Weights of a small GPT-style language model, trained from scratch on English Wikipedia.
Size: 11 layers, width 320, MLP 1280 tanh GELU, vocabulary 12334, 17.6M parameters.
Training: a variant of Muon for these matrices, 662M tokens, 5047 steps.
MLP neurons of a small language model. Each row is named by its layer, matrix (down: output weights) and neuron, and shows model dimensions 0-191. Each number is 500 + 50 x the weight over its row's rms, rounded and kept within 0 to 999. Numbers have three digits each.
After each neuron's rows, "raises" lists the tokens whose logits its output raises most directly, leaving later layers aside.

L6.down978:445354508540384444567534482474442483473483496478547498525559489478529483501565516548480389491540507518600505466565484524451512425506464503556510515535469543378593502471540552522406519532467536530431454433501449460526501440430539444522452446489516548523535524511383485533547383509535503438447343454508497592486546587541495524527455529469467548578518348432465497510540550550483517470504556470466527446497571500511462542519484526459530462564578461544488491517597449562452607509356394531511543529489406541481462597493514505548490446502516512553568556497523612544546538527504614552
raises: " Hockey", " league", " hockey", " bow", " Liga"

L7.down503:526494527473550452433492495532459559426374529504550436432471469484501491547452557570430500599499623490557549501468521540572490481510411468591432523509441490532443485479429490510504536445519454515612492550504567545471453547465520492501432579558506483465534500509543510572564582447581431511543549535564454467572533488437524511478500514501488566457551407492527447476514518510572558526475447399560585577595528392410522444500537522457465504516442472546457520471515525505509516529608531454511546583527496396515466474434514456524483505467440511455493504518489543448550436572489504583
raises: ".", ".\"", "\".", "'.", ")."

L7.down1160:481503590516520480421465420471529473463510512583562509424600417510372473491455541434606546491490441446569455460530427572467548506516483570568555477513492463535575568464534515526509477538542530404609537443560506496532474505541517407493502492477450528486585575564462526520435459450366494476456445586443602547459506415549431570553569483456506433484465456465448537453595436592456512506466486507481513450542438463524444523506424488538505527459506557530383453531457514486500545593496574583519491500551358519511528445453505478483487486480511550530544500499511615478529535521469462511
raises: " commander", " captain", " chief", " assistant", " leader"

L6.down308:563495472537395515447379449464508449444514527401523499599531546450439508521442566473514586465486511497584537465554481538465549605553447500518469506534456416516470556487494455521586577464475478491463438472524474550511476497487494540561482558521419494466498496536540467556551527568604485567565522530484549496542532423545466625472468477492480437368490478442494554391469573522575454464450501532461540557522479531580491519539621513434541422382555474490514554467526567512567475515517560523548495524473469401461517477512514583517489490430421495380486475585579433531556495509440485465
raises: "ted", "alled", "med", "ured", "led"

L5.down390:476523567494533532480525496436429524472504476399452523456462451487507463422461569515531489527468410458424472498479476592442478516513497475482448509528555530485473489490442503454536466536538513463628494457493548517473465492419515440520519436467508427540490503447448428567470406551586537505549521496553450521494612532462527449545506441474543436495326516560601462500513484482608496570424451576545471516477442513492493448497585514482490490608565509463425469529482549513582460481438660454572455469512466521520447592511494497424516535492481561412522582481481544489505461488529482558
raises: " Years", " months", " weeks", " years", " anniversary"

L7.down407:482525490516410482470526512533567460583451476453413519473550467509521487461527413501489479509443430523510491580464490584500425517562555553403515572502623410488561458410534480472426557470548507515449620488505371493531481579482431468455609492487489496427523461467450435401404466485528559526496398573529493568491492511498404428585485454513517420479534624574481436507465499514463465460468417584457494501479377545461521506530434416447599546515549479522485463486577402497484489467496503522486427480500468588438449490537481505541508478522491455471561539578501535538467519554557597530
raises: " they", " there", " it", " she", " he"

L5.down932:499500508537469488391581473563583405522484431454487525465561540474445469467484485549536551441451434538524493592412504518482489452470572505467567626492612485451536512467596461481480565509546454485417593491549469522523476570559385502482524434525464507449456516466461452487430453505445583562497466509535440496459583525440502428482465484562548539487467494478490391532439521485422450451431441559511468540524499541522505458515460456420558440502523513545523484525559539405453489442506403652506454475440519603446502478559473500513546483500495466547528540547480549506371534486464494479
raises: " she", " he", " they", " it", " there"

L6.down109:520452511605495460456511486478477517475476479510524521508469445498528570397519528524374477507428499536518506483474485458411467413490484581397532544474478529462474526498485589448478458523502441554490588429520484513440576507482532568471415517435422478445534520508394423577566517517526498411496462576525429493447479504504521542543570490417503564534497573498439508548526437448568493546510474501566573604517477451583530470444506549489522503513452461400545456519500513491562627528411486521519558317523601471469468477498591518467493525465436417577524436479530467470544463520560567509
raises: " how", " what", " les", " whether", " why"

L7.down820:538491460477568542512464527530447476579492400478485410518620441555461450563498550460453664500549524445437537456642502500487454475502447477568520483488511571506518517560527483482519539486493558519505475470545446488573530360486538501497396605446595603520469450465395468494424504397491524421416505424489524485492483495518477481516498520571558480526520523404522499488485516540536380548535533460496474471506418561483548503602628520495524488457383512513532627471542505504389550517519448502484459473551451454521485579445556448526388482526571474518393426411563441559465528469501450448
raises: " and", " &", " etc", " or", "ial"